config.toml
num_hidden_layers = 14
hidden_size = 384
num_attention_heads = 3
num_key_value_heads = 1
head_dim = 128
intermediate_size = 1024
vocab_size = 31839
hidden_act = "swiglu"
norm = "rmsnorm"
norm_place = "pre"
norm_eps = 1e-06
positions = "rope"
rope_theta = 43600.0
rope_fraction = 1.0
qk_norm = true
attn_scale = 0.0884
bias = "none"
tie_word_embeddings = false
parallel_block = false
init = "normal"
init_std_qkv = 0.0221
init_std_o = 0.0221
init_std_up = 0.0221
init_std_down = 0.0135
optimizer = "adamw"
learning_rate = 0.000989
beta1 = 0.95
beta2 = 0.95
weight_decay = 0.051
lr_head = 0.00361
max_grad_norm = 0.5
warmup_steps = 220
schedule = "cos"
final_lr_fraction = 0.03
batch_tokens = [16384, 32768, 49152]
max_seq_len = 1024
doc_mask = false
train_tokens = 274100000
max_steps = 9364
dataset = "wikipedia_en"
MLP neurons of a small language model. Each row is named by its layer, matrix (gate and up: input weights; down: output weights) and neuron, and shows model dimensions 0-127. Each number is 128 + 24 x the weight over its row's rms, rounded and kept within 0 to 255. Numbers have three digits each. A neuron's up and down rows have the sign that makes its largest values positive.
Before each neuron's rows is what it responds to, as a language model described it from the Wikipedia text at the highest values.

Responds to: Year digits and bio verbs
L7.gate354:094147115142155132133119161076129120147124124135116088110108074152119144096119128090108122090138063117098161127072122147117144106133153131127088107127113144150109121174090111107135112126146122081154104090096135133132100127146147133102144117156145117153131100107131133131138103130111103124152103145100147122162159128100141088122123155096146109105117156117126122106148112096151143131132
L7.up354:070111152137144137121168129135145136133113152111109109163143146137123147142084132090080123091125125136118114090126175118134105115125130142098098139100118101152113103139168150141092127101145161160118111122136117106118166118131118106117126124141140119140174134158121110128117076134157090110108149142083163150117126105088113134128123106104067086097130121125100140123100085134222101170096
L7.down354:125125165128156169162100121114114159134122156128140108114097131141152132132065081110115107144136131145127136117145129139103106139119179129126102132145103106090115100121141101127130117116122153105145105149161104094170134161134116094148131140125134131148125129123122149125120140093127126130148108137093122118106118071107151120125116131137083117125104135155140130148108120126116139120140

Responds to: Word-final "-a" syllables
L5.gate705:101127122102147138133119127113121187127127117146166124110084126128094122131084135181138095122110169142082144133124116110156142094143106100136111142166143141100077135204071154113131095151111125105095112095138137142132100146139158133124113152123101130143170159158132114119152129153166113096112141154163124127096136147132135127170126140119158120123132116098117109129161083113107126123140
L5.up705:111162126142096153131085110066111179128164126151116115102112134120119140152063143160132087128122155127099126140135108157108120142136103110130169170183105140107140119176106147103117076154131129130123075102137104109135115143134110101134146144160104175124124111150125142127167144123178148124166147157104150141153136100112117151127134148128112174118127159116093121110109120149118116145090
L5.down705:103114114122172136128125125157101129119093143131106156145102139099153115123109124128171124128160155122159069132106096129137157100155119143133100163127120152119113098116152141127156104099145179093115133147120136127150131154143120125116113134125101071118184138068096112115155128151122131189121169092144111141166061135122130127127155112127138148169174129102143117148135150139125135153118

Responds to: Syllables inside foreign names
L5.gate363:099147119124132114113147134165160114153093174158129084104125120117171125145176110117119115125154129123090151132140111157130114177114140111129098141110145156135098085153148134110124104151110187115141147109141145084128118107131085117122117144137106170126164138121114091123133115159118091117060124173148164098130099108113160133139098115105164150131157126101136114124113115129159107116121
L5.up363:104145117103131107098165115174103136150127137144164123098156140120167153142173132107109174119128123126082165133138132141122156147084140110119112122118149152169124129093143079138117100099130140124139157135152098090132127109115121120130115119115110133144130122089106127122167131125152118074093123091128175144117124102135113137118139095115128118076150114099147071133122130111173110077149
L5.down363:167117120133147138085095119139122119141124120146110141157127133068137131174152138074118122111153117157134152136139148115157127137082132110111147156113150129139151167085150098099098138104132118151063113131095141111117123133146105117153140106129159165154125131128123082137147141110126125117123107134125093129128121120112128118125121134096093142147115095131129097103111139140183126130126

Responds to: Romance articles, name fragments
L2.gate76:140133126079125128102120097149119093113105154097139135111125138119125125131111138089150143098134147132116131109115107139161138129150042098088157149119133120130121127120118147120155104129135146055097107091134115130123145158111094110165150138150122116119147113154143126167124164111152131086111104151135120169146156089152134107144146171102176105145119099115094121090130171094129121151091
L2.up76:124086115136146124151195123118151108085086122107076152105137160161172119126131144115128130124087131141096130114119134132153142106160106097085147127121139084102097105126069130122103091100114097088111109127062118159125105136135112123111121137156151146110121138114135119126103131156137081088154118157112102128104142124105144110144160162131137152152161104115130131111153139110120136189140
L2.down76:180132114128167140134170131107114131113082151119115153104138167119164098127146149117153103139152099139116146125153129158117124096109128084110134177107141110088124166118110099080097123071119122089149130121063126132069119151140125087091112140150105153115117149090154122107128140154108109113153125123129113148139135099114145095133156129102105129112152108091136158128125122103097138143132

Responds to: Compound-name dashes
L5.gate825:126129118143122153110112133172098128102120136124162162122110099144160172152107103125165110090117125147094151127134150130110094156158097151154132134155126131140125122102116148154170106072109157132104136069133047117093157097136102100120144106138153153050107063127114107100123129103140163129127106158136124106106127144163124141105132144061148186116117121131121116186110087139156158151120
L5.up825:143128156137139115106156142115144137119122153118147106124151146159130132103155137142108148183080105114089147102097150120162117174110166131163134181135136179146129117114113128098149103073119156130149124085096113106137130132135099127125158120137131159093137124138097121132126146156158137131138116111140131123150169107179086087131143158111131127135118130121126136160139133092114126109149
L5.down825:095104145093111127143130116140108143121133096126119117091162161086156110088160108141102178119122122101168109141118154104179084124149117142159145127147133149133114099167116124132119099103151111157117140139098109110156141170104151152132167133138127131143146111118143159094137159142128142156177131118081138151082125145124104146108186165132098109143139149110138134092141151100097095141077

Responds to: Wiki section-heading markers
L2.gate637:131165166144137159143129122119149143094110124145111147105149126125109131140106129100105104124080102162127119106132125184144117125124125204130138091105133111102110108135123156125120082090112086179131162147127133102127133143141131148128133127124134087115121153127123142070134140106085152115181111148127152115122092127112135121133167153126121094114145101129128105141112153096159117139138
L2.up637:113133130093154134125174165140167150136133187128108136147141145115102136078130127093092148089137153133108142115115123125146139100151144123135149130077143134169175122138145134121158119124139111147071126118119138114148168168099138113128131099142110129110121096143133110181142129105133134096149107155156157097125151067131146126115102063129172082146147124095133100152104160108109154105095
L2.down637:168147167180148140166125123161088130082119147142117120115153098130133122119121177122141146098153100162111087128103124155121122149094155153111122141120163119141112158124108088127125093105136107127121123090147140072118159136164117146123147128122130138127098132141110120102121106146127116110161097176120141111055113170116094119142194145127127128150112123133148133132135119123179138169119

Responds to: Decade digit in years
L5.gate143:115121153100119100157126132155142160148130098115101088125132132124158100088114113162108132135109153072119163117123118140159130132153141129135121125159155130186092113159130121152125114092124130112133146126136112082146135044166136138107089112109153168158138119135085135144147098076118098110139103168153152162127116158117125136101118159170145140143085141093157093149152107109114149142118
L5.up143:056143091118124087112088149172105116147143096134137141144151138149142149134111144138068124163150128125148110098135068133119134142109128114162110144111103150159165115150117110119118145125149142110161154185163121135113146122140117163091118121098133109108158146157145114147124136139151119128140087144141090165121136136106096131111110162130119157108130104118066140124077089158141129103093
L5.down143:137125156030107144101111067094101148101136124134108147112111104141113108152146143124096121107162122170159071132166113123107124136167145115138123117128114128091145134115151121093150165120076112159120105158080159166125124158124125092109113109126105131140106107135161112136107125118156153139100137130141089077129119070118151100170151141090144116121117127127173137118160153127137115135107

Responds to: Forms of "be"
L5.gate870:143134120117151102118147099139151135143162119099162106109127113169145132129151131144132121163119087109114103079117129154128125113074134167115116133130139068102137168104176092125118124154132166130116159155119164132099132129094101107115125123146135160078122099100133095176139146137140126092098132157099130206115120131110100153115153117132079097148168134112165115109120087106126074144077
L5.up870:161139093125147129154116079110153139130142135091142106118120134157136123120098102136131100148115116114117126080071114114142136131107131101134108113139118104127124176139154091168154138113117135099082142132144154143107142087134129116109133095114133145090137102101132129166146146131128134095127149142107160176108143140140122145124157109123086116161168145092175136151128097106112106138115
L5.down870:149100135150200114144115138131144128120188127119147143144104138174128118109115132154141123155135134142146098116134116143127160128092100096045128145115131085126110132122120116137115124169112158130126146146125132163116130111126119120120137117144117141113150137166105158105087118142124144085114130125094130109144126182146112152114112135128099113132142116113131141123126107140144120147134

Responds to: Pre-verb adverbs
L7.gate306:106167147123149142115135143141126126086142146103137113152109119155147164084139159129133134145134133108150167159087115113113119179128148167132066156143132133148142153124154134123156140132127171152140083129103142122174125101136104105088150085079171166127108128102115111125131140140128084145103136114115151089150128145137154143087145088119099145132134178123163159129121130121152099098171
L7.up306:121123110138164117137135129130144090127142131133121061101123113130169121132162176123104106148114097117147135134089113154129113172117123166116153148089151114123162132133152094114128116157173185193129129125108096129128124144145142134095128129150145118199094121140130073142096139106102097152137117126122120118124156131112149133121122127166094142129126158156107131136100150165140152146109
L7.down306:115127098092145147122113152157098121118124101132134141098132125124141167135142177128133137113127150121186116120123092170123138128131095187097170159118139074092150125124162080167144086161144151161140151131157156147141134116143129145137029146158124131134126135129134096152131145117134143093148103143101086134100136074119141079143131126169150120121102117104118114130124148118107132151147

Responds to: Name-ending word pieces
L7.gate613:120121110108151146148084096128090116095083106139109158121155175148145135114129104151147131124121147103149114102114145142146127140185127095160131132118152103127093110162131086101150165124135129075084140148149131126151125104130179175094098101106125152154135135167123096181160162152121165111180127131169107170087152129150168069113142147160167139106106162107139130139117120135140126140108
L7.up613:160103141136123152097135077151103109116085159174144120098110161114140149165114115111161133138147143151114110068128162136137166089098091143110135165137139121117063122155138139098129096098143160090107152144134156136097133111161162171110111140136131137153149126145106111134119169130136131142118102109089063123125110136159148079140112155099127142135116152114128124147124103103094135140144
L7.down613:104129141148149128118104123133133140101133151120126160146130125126106162135112125122132143130137105134111119135130105135138146098119093135151137133093122148091126129137095163113111120122153121112139130121101154127098118160109105131122144122144174138115118114132094105113114157130121114125102143139121086128110117120140124165101150092141077164153160093123097176108138135154157143105093

Responds to: Heading closing markers
L7.gate714:116109151121136114139156151097103136109132130191151154129177124110134129084104163152074111089147133098135147129104147074162138141144135121113149133125131121125075116124087088087125132096117154129127146110139154111168150157112142091130108101106123123104129106131111143118134119166121158113091121088152134098114131161134135113119144116142150136145106142101134121169139158097143210126136
L7.up714:126095126131153130125123126151110142106105097105091088093133129141067153141111129107111116158147140140145104114106111124103127148143152146107159114134175178103147123113124103131129132121167100149160148135076151134138129188089152145104129109136156120181130122132110132156113148128085140134129167138104136108131136141141173150132136130127157132181082091126179116160115164112174092152169
L7.down714:149151159197153093155128128145118093102107106120108124120131158140119133096100126117113101129105158160116132153164124128124121107127142128142128136131123106170145153113116117114119116121112094132121137142095152107138118141131141120112110144123132109134138135112097107086087121143124134157114164129125129104081130131127097159092148092150105150113155157141117122160143159103158145124163

Responds to: Process and action nouns
L2.gate278:134110132134130131115151177139150170117138087101162134122090145133155125111186106122146138158113126160123087156107124098154132107116113133125113132159151113128130124128138109155129099108124142132168121087130102113103127190131140133135166118099132121108172137144137077086109130114130128154120163148117107139104139124129190094128131145121117096150107107146130151092157117129126154157114
L2.up278:109165165117150092141112128126143116120121102158135109126113109157156135130125109120107132115131113144141141146112097130126091159142152146112129094152133132143137135126135201095143161135126132101114112102165116125111085127155081121134119166124127085126132140143115155112135129081122155170114098134101105122145132150074125138135171182111148085107132113141145106117156124091125134084128
L2.down278:127124118119079108144131112141161104106166159121123163104115111163129118128134147109122127096119158119138073144150129106094075124151105125099156117096155145115097138109114128138114135110127109141156169137129094120140121106131113145145140120142110111161126132143088122124079137158128119137136117097150155148134210129136117124144110131119142119113164127095125103171132167112128092131146

Responds to: Generic polysemous nouns
L5.gate181:132137104135111118090153117139147147123127089129112146094080134112119163113155080170088175098125107130141109142110104132091128147143123136115121142152150113088118097124162175141118104144148131135155087124133063122095165128134148110120110145132140145088154087132141117138132110084101154154087063114108130143081104115153160141143122094092111134110137127118179092104136150133173139165123
L5.up181:069143150078109134159161126114132156104096134154125117110130087144127110125115114145153118094110144104080143161108123101140099115086149119114097108108123105081100119146130113122127151117149137115088117142108142146140136100137060125098155075138128150161150104138127153132117130097149149155112112128158094132141139134121120167126140189129122140115113149122119129167136143120105175153083
L5.down181:103141136116106139180162123142138116149145141131107191108099137183157137119124155113144117138133120091126124144139174113140136117196128142108118071163139101084116122136095154144093148138144110129158121129152132139110202116142080104117112123161116107132160111154133166134125145092120123129123146134131141135145140155118129152120122141181156152120145122133103098110106131119116147146112

Responds to: Connectors after numbers
L7.gate60:124135128137132130156087111076154142149133166117148111124130126129162144078147101137147146117192146099154098112127159129143153121129138105118137114138091123115116105148145106114136135135134148183092146135118154147093093127144135125130109121131127128126126166127187142163133098146136132166149160133158161165137119123124104122128146152115143112181116113116162125100142150110097121145102
L7.up60:125141105115179126111111097124103149142159146159153150101148099143106158116116158123116130136158133147118165110103071153143123146122087152127127154124112122124120082132095172102140143111083129082098116128112126157136089070163114119118083109126133138108108117152118159112151138155104173106102150137179139155116108160097132104094138167136140151180144158150141143144138114100121131137140
L7.down60:150100152153190178122098149105100126145103108124148123116144083120147127156178122112113146117090113130130160123135125143154089123112078160097163162126166145137136110150170103156140107122125077104144109123116184118116164104170095134123137145145112098126115138143118117117142134103096148139125098112117115079134155102094130136107124108150173127099091130160146136139123135118151070084140

Responds to: Phrasal verb particles
L7.gate124:135092108121097149140090122132151145146111140109143100120113121151110104132165100113121108106118143164137140122141151144112128134124131104106198150157205096121139121192149140111145156139112153142116134128128145139113081124148155103152135094135153059134127122161105099097132093115155124111140101109123139142172155104101171135138150142116116128122114140129153144119125099110097102135102
L7.up124:091098143114154140124096140140076164091168132138094115121120131096118138133067135116156140139125112110124085150129107157156108105144111101140133133154132153124107122157134154122097131099099148147102137114141140138114080091138085155114161124114138162114169107140150177135123093131145121129109109142147115149150146138168122131123130147103149151151105111092120126078132072116129109163114
L7.down124:071158122120117130137136108124131114113133103156121115115163146120123109160132146161134115111111087122116151155139106128140117103166131108138126112178112106137147099142124136123128151120119108100143084098101098123119127078123103156163131079139150127130128136100131110089090132146111131124098100143169133146156124143175105162167136092145168165118118091137107148099136100142104135148173

Responds to: Approximators and adverb particles
L2.gate206:088108143118109145110121098147118145120118128124109144137157125095082097159122103134154130138113128130143085085114138149117159144134167178133115157159117135147122109164103124158151140125100144093150108126081102195127142095077121120159101079164113118130127154155139127125126128106141145107157087128160102143140134132134155154103124136109100164149123119130098142118098109106133143121108
L2.up206:107129123102119154134101093142117110152121124163086113108157091144116107165123141150170147114106067155176144122150106140088127132077172128158094149130158138132138124150096127122122109110100155146108115145083108165115107148074116128161161125152149095139096118135152136133153118085115171136133133098178108143126164108082151118104089087133119143123097117105127131120109129139111124124099
L2.down206:126174118114124157132120135159103158152086093097127146122171129105128100137079144143138125142095144138115164083156152151134155122130135129088110160135126103146124118164142107157116120152118125117144103084081122188110152119121125130174165096175117120114156119132151167085127119123103106111132108122111121135102156107107107124142123108126145153156093126140140130136151132106103116081150

Responds to: Main verb after subject
L7.gate20:124173097128123088131123121086117106115134174120126141098136142131135078105157136122073101186129166118137131139084083094139130096084153150125100160099161093085155145145116145111123094126120145110131165140119154143099178113083100111136154104150150168116089117122150120144145145138104125125131173136155108143108097126148175118099102158151145128153136175134143142122124119115139143123135
L7.up20:094131171100117144084161104102111143116092179119106143108139099132138101129096119144086101122147144124116146120137112166149142104106127074154136133134143076133142166150134116141133106130124135127106119098145121085138119111148081123129110104098128150128136124095170124152135157118162123132120161117139114118084135134125150130122134138108153169157136126089136109115138099111148116153116
L7.down20:170111082166165095136088133111109092116157124077140121125137150145129113092184171142115098148122125133138084144115110134142120124111106133101131153103114087120117139114110135145134081189064161133144136195091126122100165154124118108080152119115157099118127168119163148138112121135134144096124149089113121133147101142151115116132094122119130113122112080125135083129155110097134091131114

Responds to: Final digit seven
L5.gate887:122147123148135143148132135137129131150177144134123138093124129134104156152164132081104097128085089162140123077107116136111083108124087149126166117103087085151121142126179090115074130068108102176115173134124165152140110112153137155122134119113135127135111158131171104149162155161143097142132121130101135132094120103096096105126202119126125183120152154130167166178083083127087145101118
L5.up887:139144132149106130119153100153136100084125107126160071145098135122138095117090151135129098168124141130108181145118121132174111164112098141140137131098126132166101136103127138186166114124118139118133146121093117178103145123132132133158098155104158089103114121132090103093157138125117141101142133096142130127105123117102153102129157137108097097126162128092099106151123110088137120090091
L5.down887:080132133153112141113126140081123147122123099169199074200138150140139105129115169129155127099153105161130167130117134147119164136090186097137164120123136117160110122136136107148188126141158133115120123118167142087089137103127150146157139146118143125128146130121105182119145113142131129142151152087143093104152128126134134130133089110123123123141124085115126131088137133124159118120103

Responds to: Linking and change-of-state verbs
L2.gate950:141128101085130112171152118137124136143120158165089104131132091162115125106162111120135125133168131076145113096147107120149148156133176114144120097120150118111126150182097118125095089140157142077128136152132130172123115098130110061099121098115119134150154142112125161156146133145091138100095151124111133143128128163089131148101154126123108146202149142097143155129135120153116144121151
L2.up950:129125096123147128116162118149102165140110157137136129132102126164145149148078115109100127110127157137138113119153119136127153126096111145120105136115117083123125152170103129131111114108121122075126124110119121174125131133184125138080143085122114136131125157137119143124141110151089140123117165161083146147086143139158087119169107105154094164156128160107173108096127129066149120171130
L2.down950:125107171116217119133111148122141130137182135127136121143129114147108137136128154133098113151127152144118097098139090151131160153100092120039117115097119077144122147127125084123122138145120151109163136133110111151093115110141108162109150115160154136141140125134142167119059136145092141118119121109117124137113117161129089126114148142107115134114130142136125146130124127114169112152116

Responds to: Sequence adverbs, abbreviation dots
L5.gate817:123115140125164161101069114129113134134144123089101143127088142144135142151091122104110136117067104175131148159092176148116142145100110145140125168131165108124138107112137157109125130169111158086128154108127090094148123128114135163125082159139106137081111150149127155132143074111130116143179137143124119152119162129174149129104129131109137110078139118101142118142140149127088153146136
L5.up817:147115122158131151125071202123143153194149147159160123111139113128155119122103142108151119104140181141115147118131133136166088131169123090118150075160129099102145149129104145162155147149140148130181110141101166133136136140109097106148151142119124132120131172141138124112091105166139167140090071106155130168115132151127137113155138142133139117135112132143134171131158120147146096114149
L5.down817:144167137129114163131129117118114111112168100115126119150084119131122111149120137086146113156155111145175098130124118135110118110163165102162113120123077115114139144146091117184162106128145103124163110137122098139100108150144107079131146128134136106122143116110135078082088106136101104133104126142102141156209098161137075121126130119134118150131114153156132113113162151120113133102097

Responds to: Abstract noun endings
L7.gate707:134128126142133121125155142121139135121100113181102125111144170121106106109162102124134105084100134129124128115170138132120095170134101138139127149126158154132119098163124158160143123096153158155129097074120151086138143097136105134105148131127136169080110175110122099159114094129138128170127118105188138151136124146115146135113144120102107114102150130120138143145178136126126093146111
L7.up707:112112145144117126158099110137093143102126118176098112148150151109150105114146145148113101089123142082122128129163133112135142155120113116132125131128148105111120076130152141098110142056103160152113109123116138079139142126121135156120081131118116154119124154127103067107123148169185112148153091094151118123120139135131145141144120128133140109099103135165097114168128132154135142159105
L7.down707:158110185124078137134128086160121141139126145134097144127083145093150140125130092099110131099148145124165133185104154103124073112136105141108117118180105139105137130130165144134128159128167096160127123126093108161083143099136165098122111131127110144124101120138127144134109105156140122142139115112120152126103128143110133140106146108120149077167122090119108099155143113134103123177121

Responds to: Inner name segments
L7.gate594:144158108132136165159125127115139149097171127149129170115152142112135124115169128149122132122145177096112146118073130101084147116113112148166100126094121143141168121078137132144157150159115150103151115135124135154142117173112159103130129142080169126143137143106120109124113173073080085160086119085166119139086114140122116120114130059123133102104081150152102141122109114134104112119113
L7.up594:137138133115152143093102145122154116123127098114149147109097120115134132131130113126139129136166117138077165101118128112107075144158145125099116128134109108101122131131134148120125097155130134099139099098110104120125087139121200108163173120119160176126138152117116099128130162138137122118122119157130159179128145101138095141089118108128092063173099138140150158120132115137128116141113
L7.down594:146066142154174123151137114127132119130136122156107115100123116127143124134120121142131110128153104129113143163122159111106119126119105143133115151104125140139163114160153108137096124116143107167120101110112116131095104127104132079126130101116111095151135140126123138080127105080103194139133046200157134127087124122181144097168088138138120120132104148084105107113120123143107142140103

Responds to: Temporal/sequence adverbs
L2.gate634:120132127123137163092065120118113098127122134132136116158115119165108142120095128102132100161137143143162149131088145197129097157124144109133139172148119110140091146133144139116123180180076172081135096156152133109160104150160100134161112128092134156086128139149140132126085165166143105162155110159082100117132145110118119102158127132072180113152104148136145109151141158162130110098130
L2.up634:161127126127152160124127156089125161100122132084115127176116132147131148145113141109095093120135127141135132151143151132112089114139112084099170142141131113125137116145074121123155132139109122107149139119141102085121132162137142093139149090122143111130124113131122123112134130158144080171136115129127114140127106124113087145123112174129102125112118137134150130145122150124118123106124
L2.down634:160120129131148150161081125099094116113129118113151100123098133137134132180134192086111104153134132160141096123105128155126094094144138091142160123153126069111122171153107129132183142146083135117132137131153124108103104120151114127141129130131121135158165127127145143116062119151134104160124092135076145139132142153125084078131104156122133091097149147144151138142168162166110127116149

Responds to: Compound head nouns
L7.gate376:099112132089098124073089151157117179131144146090139154137106152149094115108139138154091127107126094112156129137159143091142149136135115129137107157176156095145141099122152135117140132113105153157125098088147164069134141100084071160143131111117131133120142125104116107177155079052146134149123107150148115132131105132102150125130102156118151105097137124164148120134164127186139142100122
L7.up376:125132163105095110120117160117124151145170116139161152118112169154125074114182153156102155065103102116134117157127113115137129156120117155106131138127185081101147152129093155126126149154131120146143143083131111112132119076114128125139089155109119149114142169176139113124135150109110166132152152125162117145129127120157129089125096133104147145110168162138149123189161140171132111117121
L7.down376:110121135106145108102126148161129115105111108134109162130107109122080150109101151124114134098093103128099143085118143123136145121131055156078150135095125121085168104114166091136137133123121144157104080144107116130108140109093109132122131126163083142120116110166126144149133098086129124125122116138138108144103125118121132129152088129129156122134120107117104112128087156149118155122112

Responds to: Range connector after numbers
L5.gate849:126130085115101085142178119144116103118120093129113154169123138110059099103144114150107124126142131136151148115127140140111134121107144151113136131113106121165166155173144133131163099113141143141118156097136162147117125132113152114116120104104149149134163166074118127142140162163172120124139161136097118092136123155120149106122128085106142185163118153077120133127090162092143162138114
L5.up849:116165084132121140139175115137169143132178150082108100075128132119097173124169120127107139137177137121096135112142129180156156097124136151124112125153104188135141101105120171126162093161130115097137141132158145150114174122110123131154131138107143108108130113137135135137144125127145122135099131081125114132120109122102122151119104079151114155143165126108112140034143112113118125133153
L5.down849:133148060150151142083167101142103109165173106157137156136089165125158107099143115124129144127075158147132132104095130126107138101144118148121144139119157100124124131177108140133100152128128163167146138113116088124110140093108159140123102125115147160102117123131115130107146145131125137144125124083096109107116109160103092127113151093114168151129126118142112115133122148134118121126166

Responds to: Decade digit in years
L2.gate999:140128121124101102124080149133129177132114178119154141142127156108094123092106123103089129160119143142104147118133106141157120103130129133139150132139156131138150128144133077113140091061148110155072145109127139143154157107098170136138130130098132115103134146159167107130126123095119146181100128139125168133131118137159113109156113110160154148124132111100147155121150099103143161173122
L2.up999:134168099112118109110111110144138135109118122094169161155151128146084135151153124129098132097114144168101144136156117141131151139118110143127137140135176150174128122138125176128112118091120149115137170140134128153103157082120164146128117122093117142155147162144192108173110142088103134167112151139137190098120139109183080088127134133143139139120135109118161106150100088146153133106123
L2.down999:131106123091171155125097098099085131133110116142105095120100150099130116078117138126121111143098130126114142097082151165137145130129128109141099152096112098122164148106150077093107096160136156108090117099120145119090134169106164088136130103157119114117137114127111081119114127137147118127134130116116108141112127118095123176174142099114147137129139102137139152163157172103134151122152

Responds to: Particles up/out/home/back
L5.gate944:108090101101133113156135138128132159105144124109110118086103123099101139150132086137116154139128153155111080100158151137171108093137110129115138142120102088135134108169152126124129111128110114138083141149090136147136142130133154167145101130140147134171124129125182098084150178063118159104139118177142115157136152160193106117156122135110162148128156102140156141133117096096124133143102
L5.up944:096141140124139150148121159137122129102175140116114156096124104091082129146110093168125155137129152129182110114113115126141112118107122144155076169099125115174134169118165117166128136128086133128099140099126106149121122138130181168122155078118107141160138114134160114068129109106138144125097102145117103130137100118101137111182130146093127166140164147140149134105129119121118106170070
L5.down944:096152136080130143143151124145127144141176122111115125154139150133135163141092105133148141098126123149105097099137153181139110107119153169145110173168150138115145175150143100119139151125080130129086137075101100128133148107104137117120151081135132137150107180122151125075148150091133132126137156166113150137140157127120117108181125143114111132125148172163132106143105137067107119130111

Responds to: Dimension and domain nouns
L2.gate344:117144138112157147120116084141161105119127158132068175094103109148078122121143135111107138114109093128159149112177157163133121135112150154112146155155107122101123145126103170149131116168122175114153121085171093116084121097085094117128149129170121136083104118141138115115134099096114158117123110127109150120097131103158152135110140123134126144068145115153133133125125172123127130123068
L2.up344:139159121161122141128171152129136124150154129146165114130107177122149122124142132181100154134112123122127131166145148132138103114121139163130121136116153096082129113120150123090138208127092169120138116139123131111121157116135140111097157128101123106138141165138132097144166092126165131157141150169117130112138153131092124125131118127128123099129120102108110109143105110130132107159110
L2.down344:126146157118110106137165153128130159135164129162115128086082117186133150109139116159081127115097110135134142170120128127200119140138109188119129060144143112094129138102098147136094190114149124144131150113146129142111102121147100122122156111141131134143125111136120117116145060108130130112102158139113140093144160174126109123090124145190154103138138077128130110129115123136162135140100

Responds to: Clause-opening subordinators
L2.gate436:068143098139120126132135099157128153110165129102124132122133133149133151129102134150150100101144108114147171117140127142116115150149132102119150142113110110146138143126125123143144157076106154168128082158148132120134105097130170161111142112117073165103150128110131105147112132155085135141169170132099115133143145149124120158136116094083148123097178146123117107149149130120134074115077
L2.up436:073135115114122097121133100125129142109132119117110136116097133162171158132152070133149124109183155107154163122137118142133130107109146148122106087116124118121150113176154128139156118123096142114097104120127183137140121104122128137113116146097125150057121171106118089144126124163078130129149138118105083099153146133149126150117121100130154142173160186121135105174111150127089075126118
L2.down436:072147097156095123140144122135125130087147118098129142119089154148159149138115087120116111090110126115123141142127122142132144123169128149112121097120101110101131118135128154126122088129091146103157095125115177138092117123123114156118157151139095144105131138114132084124070144165104121130161150118086103106165144134177106155148121100092141118096142167140146111161145147151133115118122

Responds to: Name-initial syllables
L2.gate506:147117129145113168106117114159185139164101124148147155160123132119145154093144098116123111094091165142167128151111122122105102107108134122119157127106137112115110078156118117136063088121121165127128111105127091096118145126119147125143140136138146151060128109064137118129134129126082123144095130113115182148118120161150126123132144118123082108127110137128164077101104114134134101135144
L2.up506:153153132116139165060135105173165165146120145126137159154117130111131173133147109138116151064130126118132134130109133139067094111099155106107147140153125121088107086142130135098066111127119175150128082090128090105114145111155144087118130112151141159082080084096182135150125141131113119131115127109110179150138135140131109157108131114093081118109135138136121086088113104157132092148127
L2.down506:143120128119129145108122114114165169133102132143142098146124140095139145140140112137124108115079143142120153120112125129084095144081136116121141142097127120141116091156136122141110079111102123114123132137149135094097136148102128115142109154149130143130128102098143145112137157135118121123111130144132156126132164092128143120124112106111136104136119108158138112116122144168138095118123